config = dict(
    hidden_size=320,
    hidden_act='tanh_gelu',
    norm='layernorm',
    norm_place='pre',
    init_std_up=0.0232,
    init_std_down=0.00175,
    lr_mult_down=2.0,
    max_seq_len=256,
)
MLP neurons of a small language model. Each row is named by its layer, matrix (up: input weights) and neuron, and shows model dimensions 48-175. Each number is 128 + 24 x the weight over its row's rms, rounded and kept within 0 to 255. Numbers have three digits each.
After each neuron's rows, "fires on" lists the tokens most often at its 100 highest values on Wikipedia text that the model never trained on.

L10.up778:183172146109117123104104126166093119124060143094151126122127133112137103144115143139122146144148077127110103113146076113149106121135140093120148122135145097103175114154182124091136114101170094112120152091131110136112121113165112091087087118127066156106128099127114091115177164109140087150154091102100108095097089113164152101141126131152098132130147153136110121173132105102149106181118
fires on: "of ", ", ", "to ", "by ", " ", "for "

L8.up1028:138143164146136137120141114135129165133110143150114118120086100182160081175104169133134122121124105130089164155138107124103131124153132067144142092142130092111154114133147141104146132127111101134116174132151074100125129109139089091107091146097101152160133138147138114148150084113102142076133116131140107120148148142145120130122108142084120141075132104178126091110106115130130160149121
fires on: ".", "| ", ", ", ".; "

L14.up339:199159106146111083130143133130126126139136119090151149115139144152126143141118137111107156147149118130142155177097131109088152097149094130108131123086156152105149133130149094066150184136109088110108135148128109115072132130123143142129147143120151136138125143113118101092119123098138117063157148135097134121126154119097148120121180125105151109124122152098098154162074132145129156127162
fires on: ", ", "| ", "(", "over ", "= ", "re"

L12.up125:143119101133115142142139153133123116122133132126134152149161138133157100133140134139111128099137111119141139129094123124097102124158146071098073151123131171170157113104130127120115102145137114087127146121133132109093096106144116137140127134156183151150121155132121136138132104158107104096124121140136126133141150105172091132103116126164161129127109125159107109111196135164165077130144
fires on: "re", "en", "ro", "dis", "mon"

L7.up389:098102111108129108114117126112123158114133169148151155124097082133093117137114112136176076107113099124117120092129140140097125109119147106159130152155182129124114110140130102113161092144126158146120126133146128106150129129140130121081166143119124113118144144087128123109111118143177121073123129177156135133114082114145159138086093165160103114173153080155128091083150125138111156134149
fires on: "–", "until ", "before ", "once ", "when ", "-"

L8.up164:156097145175110090112133099093142126087139132125133125095102164139123129163109134109169124148143105139128154121090085120093121122131095102159130136108155131163130114141149139126095140142110125136089123128153161154113134113104119111102106165170127135086112112094140108107089125126144138153134152146085117124119166103125108078119070153106136135087152145123135093143152117140136162130144
fires on: "th", "==", "ul", "und", "ted "

L12.up130:115126136168113130179079170110126115132163151141122081176143121119088148141099167113128136161129110177124092092122165157132109136168130162143088114104112119099095110133137060161115109183123156100132113114106148145148136067131123112066106128096100112133164131134100100157117148155143104115155108125150147124108134132108104111131141079155095129119086095155138091095085147163126153094109
fires on: "==", "- ", "to ", "Second ", "-", "s"

L12.up1246:104133087120102093103112075139112130207149106105109133119106064099153125122153140110108109125101096133122114132114111153148118100115149135107139134154158117112164117154135135119173124088134120168141142134127165094139140096104109108122133121147124126142152139143114140116139098169122101168124126138139108149138123107132167167179122127154136187097136141170138087125138078113128118152128
fires on: ", ", "and ", "time ", "in ", "2", "before "

L10.up713:146111115145139086136103124116152124134096112116131094095148093141155087082114134133152151162105143115102136134095091135121182138112097113110163133160091128142096125096144135129132135134127148152141113100137132120149189133134099155124137140191138140135151152093125129082112152124109128068085157118135116111131159147114135133134151135107106107122154136158098128096139139145161124141117
fires on: "==", "d", "East "

L8.up713:123172163104146131123093159136121092108089111176129097101161093120151138183100112170147141185124110118147147128139095140145150176124110144121141151144141121162078118119119152110129144088146117109143131126135150094150129138130074092109113121111153132096111131087144120150097203093096182089139068167109121094144154096187167142151109152181134105116107099130141119118145139171127143092110
fires on: ". ", "- ", "See ", " ", "\n  "

L12.up322:122153107118113127146142094131119126150145147159149166123122137107155144116129105135090116141187148144113063076130163120136159132102064132146142138112091110089101165085126132083147131098108130135140140164130092147114112183150118092133129088116140149104104144159144112122175142169122134098138156126136141179165147148112147154142112162132112155184176136156130153134119120118100112112141
fires on: "\n\n", "==", "\n", ". "

L10.up1101:107122122149139110140177131158148160104187145071146170164088152157173155132071117123092122093108138128110176143094125120098116152133110118080110112130120112129138173095124129161143135153150151143122098156083110118153102129126121107107175160153153135151103129126118138085097168137126092133163160086103111142102119166113138117118115132112121128116156103105092154146122130148096138166101
fires on: ", ", "| ", "\"", "' ", ".\" "

L14.up717:135134065203104140161100103112096139110130137154124149094172074113120160150158157111102094124122119155163112099144147129132126094099134103103140117121113130120089147092113135151136149161124112158156120148139182100141170146114122095152152158161133121124157172108093122115151140139096113123153162111136111139112125086126107105122143100162105106122142130167105103127152072100112131140173
fires on: "and ", ", ", "en", "ok", "on", "-"

L12.up299:144123110106100126134076153140115094104132099124160123112115104098138109149130150133137118076107131141116162112102136165103092151135170103173136154133157128155121127115111142127120092137108111151140120120141147137135136143128178110146149169145116114144159142147174137115126121134153153120146096140126155138149086100159099140115109152126103097105097130115141079078127072140093113176133
fires on: "-", "1", "high ", "–"

L10.up837:145106060135124124149138102105138104129133155124126203119159146158116112170154105109097125140126130136133146119097142118140114156085111086104142093119108118131112136127132140129140147128090100116193106153179079157129108155164126099144105083136140123141135136093145115132132140135138120133157148128164170102111127151124113132126135133129139145136122111148093148132085154096151105113156
fires on: ", ", "), ", "\n\n"

L14.up1060:124123205127113166129139142123123118136099131187115145131132119170148151191158057148171084129118142137111118158086129117122117108133118108138184115099156140121122106129125119145177146115135134144079149123141145134081089139077126124120086168120103157105151124107138109131153081100138124154161099108122166128139133116125178115114125110118122117107125099114113110087128091150120133145122
fires on: "to ", "on ", "– "

L10.up597:134137096110151091104125084104163112099107109163155122131137113169116144131154155127133118147125120128126088108148101130127135107127148110096075128112106097097138154142155135092156137168116166095145147132092097153093149133115119111155111107127157146143114189115107155123119119119149095154119072149105114140114109128069116091105120109181106154080169114124113079110094148119151158094110
fires on: "for ", "to ", "on ", "in ", ", ", "up "

L12.up573:148153110175102137160122122095107158122124107128107134112104122099146140111120122077134110092147120126101060132069084156086165143143080101133117100130149154122116118143119103126111143097106146141110134108145112110196171158129097192123153130134132125165136123140133112158124111110106109118104144127156154144133143132156118124142135170118128108147107163107119150147126116113124168126145
fires on: "-", "d", "ar", "r", "−", "| "

L10.up653:166122125116166123094084079132156140117130146142105117105152106121153125151087112150123148114138129094135137128083124103147148125175102124147148132167134117158140115147157119122131133112146147082152177105111101124104140092126128106098120150165145137140133186108110118085119165117118145115121118140109132132176141119123096112137163137103110112176113135126109134116118154134143104149157
fires on: ", ", "b", "for ", "both ", "– ", "=== "

L12.up1202:130155134165144095136119128124135139158123126155127101117144124084140130144137129097120118148165130138152123076135101099099133169106079111117093131141138142117138136106148123143093152136149115137139082123109155081119094094134098119114128143125126121143097115114095166149139101139102162120134149138108151125147128142127135207163102135106171154125174109133150155105126065137113148138152
fires on: "| ", "in ", "Pre"

L12.up516:152091077142133155116121137129118100103159122100088140132111166108136108113119094095145104140103122148175127105127144155086134128151133114116146064095112083147116146129191161131118132139150108105148157121111099080083129165144150104164152128138106094110081118117155106092143126132128165131138110125119165109153087101123127118073129092163120136163139139136131130113153068132152144132068
fires on: "(", "known ", "ol", "Royal ", "sq "

L10.up949:129138120145146131070139135116108145100154101146164123063100133151150100133099152125152144166139114101122115156111080140116133083144128142124124135136150099174155151147113119129125137105132132106135081165161135129134112156111138134153122159117154135158120165091121154132094138156110121119155086118115135144117166181136128128120150122132106143115141140149076099122147135165090131134149
fires on: ", ", "; ", ": ", "and "

L14.up620:114126124139155131119138106111136116128132058099141109123112120168091120188090095113120131155151127179110126171103113112140094135127113144159117150126136138108134160116175122149183135099137097114146187107124159144119123111144154114135107178118071129117155146117136119100150151098122132131121087103120123152112167121104120147145087085135127114128148159175107093055103131148111112135108
fires on: "in ", "of ", "| ", "the ", "for ", "to "

L10.up81:118129092168132097104167093119126115134111102162138137114142131134136139158144160118121102096152133155142116156105075132160137128112098112108107147068157149149151116141181154109171117104122160126115078103110140160141124133114151100139125186120155130173147151102126156103136130140128117113099161130121105148166183103122097110112104154119107130098105091160069139165135098122132207140126
fires on: "=="

L14.up1164:121138157126166129113147171115148115159166111140094135093163138145144111143123127123110120113113095142106168127116113080132106107116122151147081136104137128123147173109122128127141175111132126126134104170123140137119151159103084123148158153106109149069126102070127131082118087132141162126118137094121100149128130106155142115160164137137114128076154134112097069084171128127111132137166
fires on: "==", "===", "of ", "as ", ": ", "has "

L14.up1037:099141156133106137142188105094116119140069104148101134135162076120102155138130138137137091131200087151116137162131184173135094110123139143125091144128141165138143101116168159084144128131117135074116140096143094132131123148093113154091131139127121133105121103136133160150120120179111156167136089117130159128131127059105144159142123155175119131138076101096141119142101113155122112119099
fires on: "==", "in ", "-", "L "

L12.up94:110108136138143147106123159139129128070151119131162151128153158121105138129085115082126172112168107139156119139107136116139103156111091103106121113116107143067109105134136140112120135169088102116113128110120088148148096113157129129113150155126094122152129110122125141167149125133150105124153163134159168092143164165085138159123146091055135135119131134142105161134132150134116117116160
fires on: ", ", "), "

L8.up1106:177099164136131116093102149134111108108122132116147159095109149106114128125134151156133136106160136141169142148112103105086117137110122136147130146104100117140113134110166109107147166102144096101128131149149138165147136125126120127125102116155121124200098104125127148122146117149131157096144134119104126077158087138116123184139121121123146155128144085118102069109112164124113135113150
fires on: "| ", "Bronze ", "life"

L8.up254:154117160139088081101106120140132154125170124154115106121113126093099144094139169111116120085191118129131118170139108108109137097168093100142154116121110115135112131129114163111107141148128115121152135122106135167163125143100148130104120116118099113163135134121092142128189166155114100126136171081127137107113132110120146162145096117081133068093127134147117143120161117097110141099105
fires on: "\n\n", ": ", "==", "- "

L7.up1020:102107120130124116121094192155151132114166156125137147103155101102127108096148147177135129118152098145172123158132117102141145152129074142083107118111105072154123120113129103151145156100114086128101139132135149154145123168152087157133143107105156126130106114118119097143154098110151131150176126147130113105122143121150143158122137165073121139112139104156119137071113187149115190120146
fires on: "| ", "ine ", "as ", "m ", "CA "

L10.up403:145157134153124102123158138133122101175117131134106098133142119114138152181162178120127145143115107158111128095133111160116087126131106115127167108114148134136105168118163082168115122151117149119121142159133147102120098131110123093145117172134138090114103113117151141172123169113142160195101129088154114159124165126126111144115135112124087152116137164143120080134129150095133097092131
fires on: "to ", "-", ",", "| ", "and ", "- "

L7.up539:111109137123143119066122142133130132080112110110136128099107122115155111104130141118132119111120159131158149156100110102131125139113120112128135099114155154146128136135150121124146123141094136129142133109121156151095141159109121139116110121123140097153130135149151134110074176131134092113123138139111119188128145080164115109172111123069100134109155135148085141142160150094122148135148
fires on: "it ", ") ", "= ", "==", " "

L12.up676:168120183131107079145094166125105140128094133148125162107163095131144118136130117132127132129101116129106119109110128152122131105129124114104144144127113150135164142119126100168129153158120160110141167105111160113142118158131064097107101150114101101132074116118152128156126121111132120153101152076140149087142090109101134158136150112120148081110105160137120133142111114116126085119105
fires on: "a ", "— ", "| ", "- ", "v"

L10.up866:133144131158165111109158083116126122126156139109106157152164118143121107106151184139138095123141136126110112140147127114149145107091088165131142080119137110066138120110157141170158166124130087141168130104105174166147138100127124115151149136104101128098101153095109150083140126126170111167146075132111072118130131132130090140147107102113116165119126149158140076127115131149163141117121
fires on: "to ", "of ", "in ", "by ", "("

L12.up26:158141116137139119107092155118098102145152163113130106092143113124116169103104123143151127149161126108126095104133084152136141133140118102150093098163163145138120104083152162179102155138150166127135159129144109125189142102084145117108145161161123091135118105151085120156121214109174140164134110128159128100106128096131118151139134089142106138164129101159097102113140132160098131106136
fires on: "to ", "and ", "-"

L12.up383:144171173158122091179127148118094109099119090119149149146145157143139113121149108134123137133122105150142167151080102173159111139089156137102134127118150097177116107131134126169115153122118123133133165121176121165133135116141153139153124124113175092188175142121135114118135155089152123118092123125120148145162100108121101130141168069146149077101152178131120130113153141171097108083105
fires on: "| ", "/ ", "of ", "- "

L7.up640:126123104161068129155124105141133134149130121141103143105135157094154141095108168124119129067167111115123157122158111096138156115145139088139164144121167124107118200119098120154137094167136150169097130097069121141116122145142143118115127174109084127119126145117118097129144160167146143165112170130137143100089149162137122179124116135111117080152097087129148137095145097114104150132146
fires on: ": ", "- ", "Like ", "arg"

L8.up106:087087104132109159111108154126138115124147122163133199148150148101124086143114087151150134161120144113120137109125103150113131115096085099126151096167119136117141112146179099134122108136131145174141146157122134114149112124111101109115136099143182084137129145103089067083147151092125165149106140168128084143138166170109143153137136177162128125156145132132083144072132146137114122134128
fires on: ". ", ".", "General ", "Joe "

L16.up485:132113127086108118151150137153132168112132134134164158083115120150091139102081146121100129131124146101195119180133110103135115183104096158128097088129115151138103136118127140111155121126153085165153135122134108182167161124143170184137102134156138091101104140157090124116185105136070118091115144131132129091187094148150136145170141126164091145124138128128133150142157131106090119121150
fires on: "'", "ar", ".", "b"

L14.up963:116166117165112143128168128145133124141099146148117100145116132165139104146130104129099141165120124105108137172085118119137104123149131105140105117130156128132154126161128140144114165106081160159125164145147123148102136118122173124085076150162125136122153122061113117134081080109126096168152155128168157106117126113101193125152161115096106160099144158139119117110089128113128124165136
fires on: ", ", "\", ", "("

L14.up129:135101105104120090108157147156126155110163089121160153151127173134095109105132168088091136114137135096122096140108063132137112129110128115114136179151085122172138096125140116115133171132125099114119106124123159134135105146163103107092080135119132108151095138123132172125083133129141188143098136138144145138102160119120133126057099147090153132104130152174164115117098123168160127165142
fires on: "==", "of ", "$", "y", "ac"

L12.up101:174111159152153131107157117069110108132131161119133107108112119149164100179122151103114123163134107191131166151154162103115117115162127129112166108106131127129148079135129101120133151091128158134149118087129128161109123121089117115146103137163109166063154112117121085131104136082138142124138113120101105147111130114133134094159144165101122101128122130140139142126127074119096116113150
fires on: "| ", "o", "on ", "at"

L7.up274:114176143144091044114197143120111113120129098104081123128118138155120105128130119161110121115100113120107138146160168123143148127111097114135139137123128139137153118106119088119118125119107133143111148136133148129127149100110124140096139177147108162126137126109098141144142135133138090141179112098146133132166108129113143154105135145085108175178098133150106094122123069141125075165148
fires on: "-", "to ", "Women", "\n", "| "

L7.up1183:148088117106114096109118150112130135098206158143127182122130118141122093125109117123161167122128135146153139128125091105121135125078081133130120113117094129108111088140133077137104192107120126115100130157131134100156096135078155119109127104157138122142112141117071124106159130118125126174115113105091135163118147130181101089099138110110129149119116131130084120117109147113095131170148
fires on: ". ", "ac", "St ", "s ", " ", "."

L12.up300:152100101100114094082106119132184148144171162156163143109084146128126158142126111129163138134116127122130160135133097133139104125115113082122059132111102134097098132161157130117095131126098125150117113123131143107088171115139111125121073120150120135153156134114122119117119186073146088126097134078132128071140190137120145092143124099141115146137165157155132119085189135129150099144074
fires on: "=="

L14.up512:113154114161134134136134118099135102137135139117162113110113164127131137152137140101147155158145128111142104138129107115145106131110151150132077162134168152099121138130117123138105131083160125098122094117141099137124162132154151158090099111110172169135112145140149087090143127123138129176138142118114157165112175083127127175082139136107143131129085131124128145097115086147123155128117
fires on: "=="

L8.up152:165121140121148131136153101145172081142132181124128111137160087086117124112146127137140109126156135105101105140118120163146127114141150150132094091153099104104136118152165135158136112121114127107165133113094106153124138152119100140125109119101118151094121165096132126132164115169144113143133083100154093129132105056109098105172114102127103136103124123162155119097127113124162103128109
fires on: "| ", "of ", "to ", "–", "by ", ". "

L14.up125:136155111125101129121106165123134121163135146147145186151176100126159132165084131136121160105125128111147135105122148100096123148114143126091174124056113131092111124115079180117124152116083139125148119117133113146096160150095143140121130128142158145132124151120116125122114105145140095129144206121137176113101119120122059134144136139133122126139119132084108148170138153123119135133087
fires on: ", ", "\n\n", "Luc", "olog"

L16.up511:137144138166127140128133123102153111128137107060153119119132188152156120096110087132121111129093132073134155177099132135131156114147111134107167082089119109130142174137085113109127161077096111140156126114130094162116121132155090118116134138107150101163138153119124125134091117157137128154133143143108121162103117150131157120146156074109116173142162102139098135152107105128093152164136
fires on: ", ", "can "

L7.up299:131118111124132097100130090124165148125160142105121156156117159120104112147140148087122102092126131107131100149148108069158116092113114111131159095098151132097084101111122131165136151102109129143113145098148097120104135150097135115139131114133133138175112149125116121098186125127105108132123122156104134133088131135146084118111147142118108146111141108161105131122140124159143157105126
fires on: ". ", "San ", "-", "St ", "be", "remain "

L12.up99:126185131139116156127156105146105133127139110136155100126118098167125131143104104132150109178132120129163124092124079092182122146108116116089130128157119103088151158126167118084150125105094143113083114051105111110086138126148174116067154124119125132140119114144144096137146165126155112096105139080110124143101141091124144104117142127133141138143159176128138094114108143182146074104140
fires on: "of ", ", ", "| ", "ş", "it ", "l"

L12.up331:120152103129143110091088124109126147154155160084144114088147114130137117129119152079147162162106140149148122107163142115087116148132078105142107094119122161144145124122108122119122165142104133121102100106164163140144131108067111108135107154110105122155074141171130163118106126094113139115128152127104139101156162185112099103144106121090129175098128103095114157130116136127132107095162
fires on: "| ", "ax", "record ", "as", "it", "um"

L14.up112:128114152109112103102154169129095143190112149155130134144122091144159151170119109147148166101082131136135091133123129083154133144124147119231139124135121108113143106092074140139169108121126148130153174135096146123117119106155150083074108131152163116112123133104148160081139113122134137153108137105156172146109165101157115133156106086153093160142132115137122137120120132139145126138114
fires on: "| ", "an ", "'", "1", "I "

L14.up554:142120155115106128115153136154118115150125110171170179093159145100140136162147164104114129118120163111094129142147075131129121125101141130091102151142153098132172140127109125116132134160137158121148076139136102134101074133120105142115086150142111139104114135124149140105130127167110097122133137148142131120089149091103112085167173154073113137109115153107112104106135100115137119150120
fires on: "and ", "for ", "as ", "by ", "while ", ", "

L10.up269:158174124156100155122147159100138135105126133144106127134129102094133127153183139143129115073140132163106099147097086124118145148098191143126110112151153122155104168152159121097118126124132113088082157081100090085143160135142154151112135131144127162154119080144101078105146095098086137122170107131113141117135150094109153135163148176129144122144102144131119103151123101111164144130097
fires on: "r", "-", "|---|---|---|---|---|---|", "in ", "er ", "ew"

L12.up65:143093124106156124112090124103143102123115116124141119169138140123136185134181126112128144146135077111143154147139090125127134113098149105099119145156085147130153176136158160094086156062114141185149098136119045149155137133142097127136112164158159096142142162142094170152143189114138136111167101125144120084072119117129134101079115112139097172079137166152112131138141111141141150141141
fires on: "=="

L7.up1049:182157109099147144100116105146136143155129122131102088172119098117112126182142117109137107129160139123088127105122082119152136132178150126090150136122109133118179128143157145121155156101131119156123130098093128120108128089113104113133126106107063072127118116119106103116142114138123138114161142119124110144119144102121116150127154142128163145095128130162153079099105134100138123158093
fires on: ", ", "of ", ".", "of", "among "

L16.up256:168100158132111081100119104171105153139140115114154112140138126131140092100178095157137133165100122087142107177102129154119094110147103097126166115131137117113097124119078080131163143146128079170119162107142138106138103139094150127113079165131134131137109145130136133121092106106156127142127144144153100150094131091119132174113128139152163086072124117151129110099116130121105117123146
fires on: " ", "— ", "- ", "| "

L10.up1148:079156115150087121119133098103143093139114142137117154104156082116145110151142154139144110123126150133157118123112142119133158157123133136133163133182131121135126126125081128080143136113144126130115140110143148116105194145152110167169159109129175098143172119117152109137149108118173159177102094171131156133162195084113141174165190105143107136113174126133111091107145123120163131116150
fires on: "and ", "| ", "ab", "age ", "and", ", "

L12.up836:111170142116135108118135111098149127125135129148177133116146181120101118135164169087129127157100118138121135144110096111159117146115144113147112158109137147158112133133136140140093177153122131073122158129142095150179117129106149119080150105109142120148118080143113142148099115139139121163102159098111092159141146124131141167200108101097124107083126168154084110118121125151089130146108
fires on: "==", "/ ", "What ", "| "

L12.up1014:161172123148127119119088127110105090129105092154178101129144139122117073162097121110160137095119103153151122182104117147090117148110140122097132125125117111089116120144159108072107127124142157106095161134166140151078126141125123131109109144115162143125164100107125109112117159094124108139099064110136155098169138085101138130156147163126093139141139147149127075107151141172137165145115
fires on: "=="

L12.up1276:117140114126166131157151119116134104138154106124104189105130152117139110108171137091087123153131143128125122120124095117147097111132089126142095148162142095128119117115098135095104189070069174104120090150099135155106144145147111123120132121143129125145144106074156129124123180077139116127091124139084144157089150108132107107114107184082085124155131114128115110095125126151121157132144
fires on: "=="

L12.up471:103162138107124140113167120140100114147132128127128118084142111091138130126083155113105123182108134151170135092176128147100136132100124084146157111135151114155102172175148087137111138160177144151149087118134152151156106108083122143159114138160117171086123109157155147108154100171123140130103107115156125101102142108104129140156136154122109118163138145117104140113145084169092114128144
fires on: "| ", ", ", "and ", "; ", "metres "

L12.up1176:107164140133150119099160176131134148084162091125111161093115175173160125103089105127115105162112107152148153136150089154144151095111109104132085164127154124089126107158137133096107113112093132135111116110160139088058107119115131167140141131128188112118099162130130112174071195144124157132104140129151118121138133130103142115153110185102104131163110127114130135147115121160156125157123
fires on: "==", "television ", "\n"

L14.up765:143157153156141094141096160125102140145130155135136094095134095134149130121125160153109135139131122098143147120150127103065163135146146124140119126130115176100128137152130162153156149109116111155124111085155102135095127130123104194120091128114145094134128181140140150156108141115123145107166097134160129160088133129166140103115159097112086143121150173103130108131156137128107141140186
fires on: "and ", ", ", "ew", "G", "| "

L14.up675:107173160141100148143155139092080112132108121105084099116140173147151120148133145130121161079128135105120112160132112118140157090147086125126146177125151114138207141133148172133138122128100072149125113117121163147148119125093123129114080117111123113165151112108100102127151075170164110124149098139108148151125086135103123174116161092163121153098135119149109124128111097132106074150105
fires on: "| ", "\n", "- ", "-"

L12.up389:154144098112133170096108123129087135106116144138136109105167137135105138099147087096159149136142132122093138108110089141124188130134108194142127187099103121153135101129104115119114175127091143090118118131101086136118117172108158114164137140143100109129144113106106133129172160132142097130111099145156105120136147101134129151104140160125085127147117153119110173179132142093116083121096
fires on: "in ", "All ", "\n\n", "Team ", "A ", "first "

L7.up418:067105120123160099114128125122147128123135128143121130127119120136106080147122160144139154184093105151126126114128192131111151101121141118136136095121113143127132129113120118147155130155141167104140118162106141090136133115122155101130143135143113115118163129138176148144156104109140119164115157119104101142121103142142141105117118058109101127135091130095133098068135101162158129146159
fires on: "al ", "written ", "arch", "graph ", "left ", "stars "

L10.up995:121129134149139107123150137152125134114155129130129138124096144109093107102160119150100133125170151117152153133103139108118129105104125106106114111150122127130134120145138109142093125131142128089130094138113156132146148106114100145139118114138133146106136088113151129138130131121125064119109158130085145141116148115137154123138119187116107135117144171151093152125109098110135137129118
fires on: "==", "by ", "s"

L8.up968:148094169159111075104127119136078155120131107129139132097157136153119133134144135138110113116147133129097081131129094123133104112128115143149197105135110139126165112088118108111111163114125145118087161103139155149141148074153157104090111152125132176096122188119089144162158126146141144152151147119142103137136103121126119111147145097092119134120126121131107129152144088153103129154156
fires on: "of ", "| ", "to ", "ed ", ", ", "taken "

L14.up655:138124180114143119097156161115123123118127180107113170153119094128136147185107116070088091092124104168129152185126117134102181155119121140149082129117108144139122133113149093101101099114161144152103163128164137099138132082090165134066133144145112122113162138111115125103140087137111067144117139128085162146121123134136146117139114086099093117086087098107106101132141124145132133105111
fires on: "for ", "on ", "and ", ", ", "- ", "or "

L10.up1028:148093116099128165112138126135100131154158152138102151089139146113140145096128108129114137110165114150155156152115138107089120139087100055098120073110139135143099166133145150116106119117104134134131104182148056124148073138115092112157115151172104125134144121126146139136109151142119136148168104113131126119114180083108117121114131128063164209128123085149159134135129116095103142077161
fires on: ", ", "1 "

L16.up977:151149126174162091154120168108137162137133092139146137158159183168139078098123147154117146150125142128118130120121107105138139128110127123096107084120129137129125101176090129097131134125113132130125149134098097155152142100079108116098118125108091140092135116100098140078122090099105138149136112130135132120116118141111137160117115118103140106132124099157120096121171114131158102164123
fires on: "of ", "United ", "a "

L16.up236:163117103112111126152134129113139164114109114076113188147147101155141089167132162113081175148138106152105111127102169145073132125162153121132088082117145119120108112153087113086111115132136163154158154125129097158118136157147114131125095107075146119115123138124136114123091127145103120146129145114143163152110120068064116110133120084126157160126128134113117129111122128121126125127199
fires on: ", ", "| ", "\", "

L10.up199:159123085112127164093110110154142133119146135133123126128162130141113123107112127132163167150137124122120127104105108163085142155130134075153135115151129130090172114121095143114103125140139148138111084095150116125159110161110125140164115136154082097159095177121109167177134181137094122130120162114138162082103101139102105089130140142191090096124128106118097165141080108105109129117123
fires on: "\n\n", "- ", "— ", "who ", "as ", "in "

L10.up812:098140133107137136120160105142140149093104127128099117106119137144127128153126117081087160111123077127116121155113115126126117097120150111133083092138152146084149077103139124126177098126172169099147133125185110129097119109133216108109079160102118109141158113162129102145178122153095134141152128117147121103132121126111139095129133100183079148121097103129095116138125084163096160178120
fires on: "for ", "a ", "to ", "0", "A "

L10.up1224:145123136130101155164132106142145117117121098114145153065129176084099137145096112130105101124159138140107166171104120076104147139123173151155137143093128132127120133138104112138152157142081122117123143109104144142161128126111136122177089116124108101140114136137095123152129147133138126090119089131108157084124103159109154125154156141137125138100126129104132178113131154110161126124149
fires on: "| ", "by ", "–"

L12.up544:124130178135126155130111167148108150069101121088124111111172139142137111106147172139132139098118151124110128127133131130092128151128097120118104091130123143168141138147132142131116120174115165125092144130149055130089135104145099168122103112118159094117093156131149117131142107125155105162134163119118137095113121120126115082062135118098129179103143142128149100124155139131155176139162
fires on: "| ", ", ", "-", "1"

L7.up1235:156122189165114074107136107165106139158161125153142107135143178113177113131138121159137144130131130138085119113128089115129131085116120091096165100136144134138141165076136147161140095147188114106132126142146155130146127126149094157106127108076137158137115126141135154155140120152118114171128145149118148100160088134164110126112107071120130085122131056176111088077128138094140071187123
fires on: "- ", ": ", "ed ", "| ", "time "

L12.up50:104101132210134122166128146162123156075133143150109157189110131128097099122174125144116138126105156107130155128132137101117114162126111137126159114110116140118119095122112170099114107110128123160136146159126160103182178152099140089130131150132108137065143099077102133134087073158132139143114133087147098119109146167112096132151093132132121102141101169148107127110160140113163088170088
fires on: "of ", "a ", "is ", "the ", "s", "s "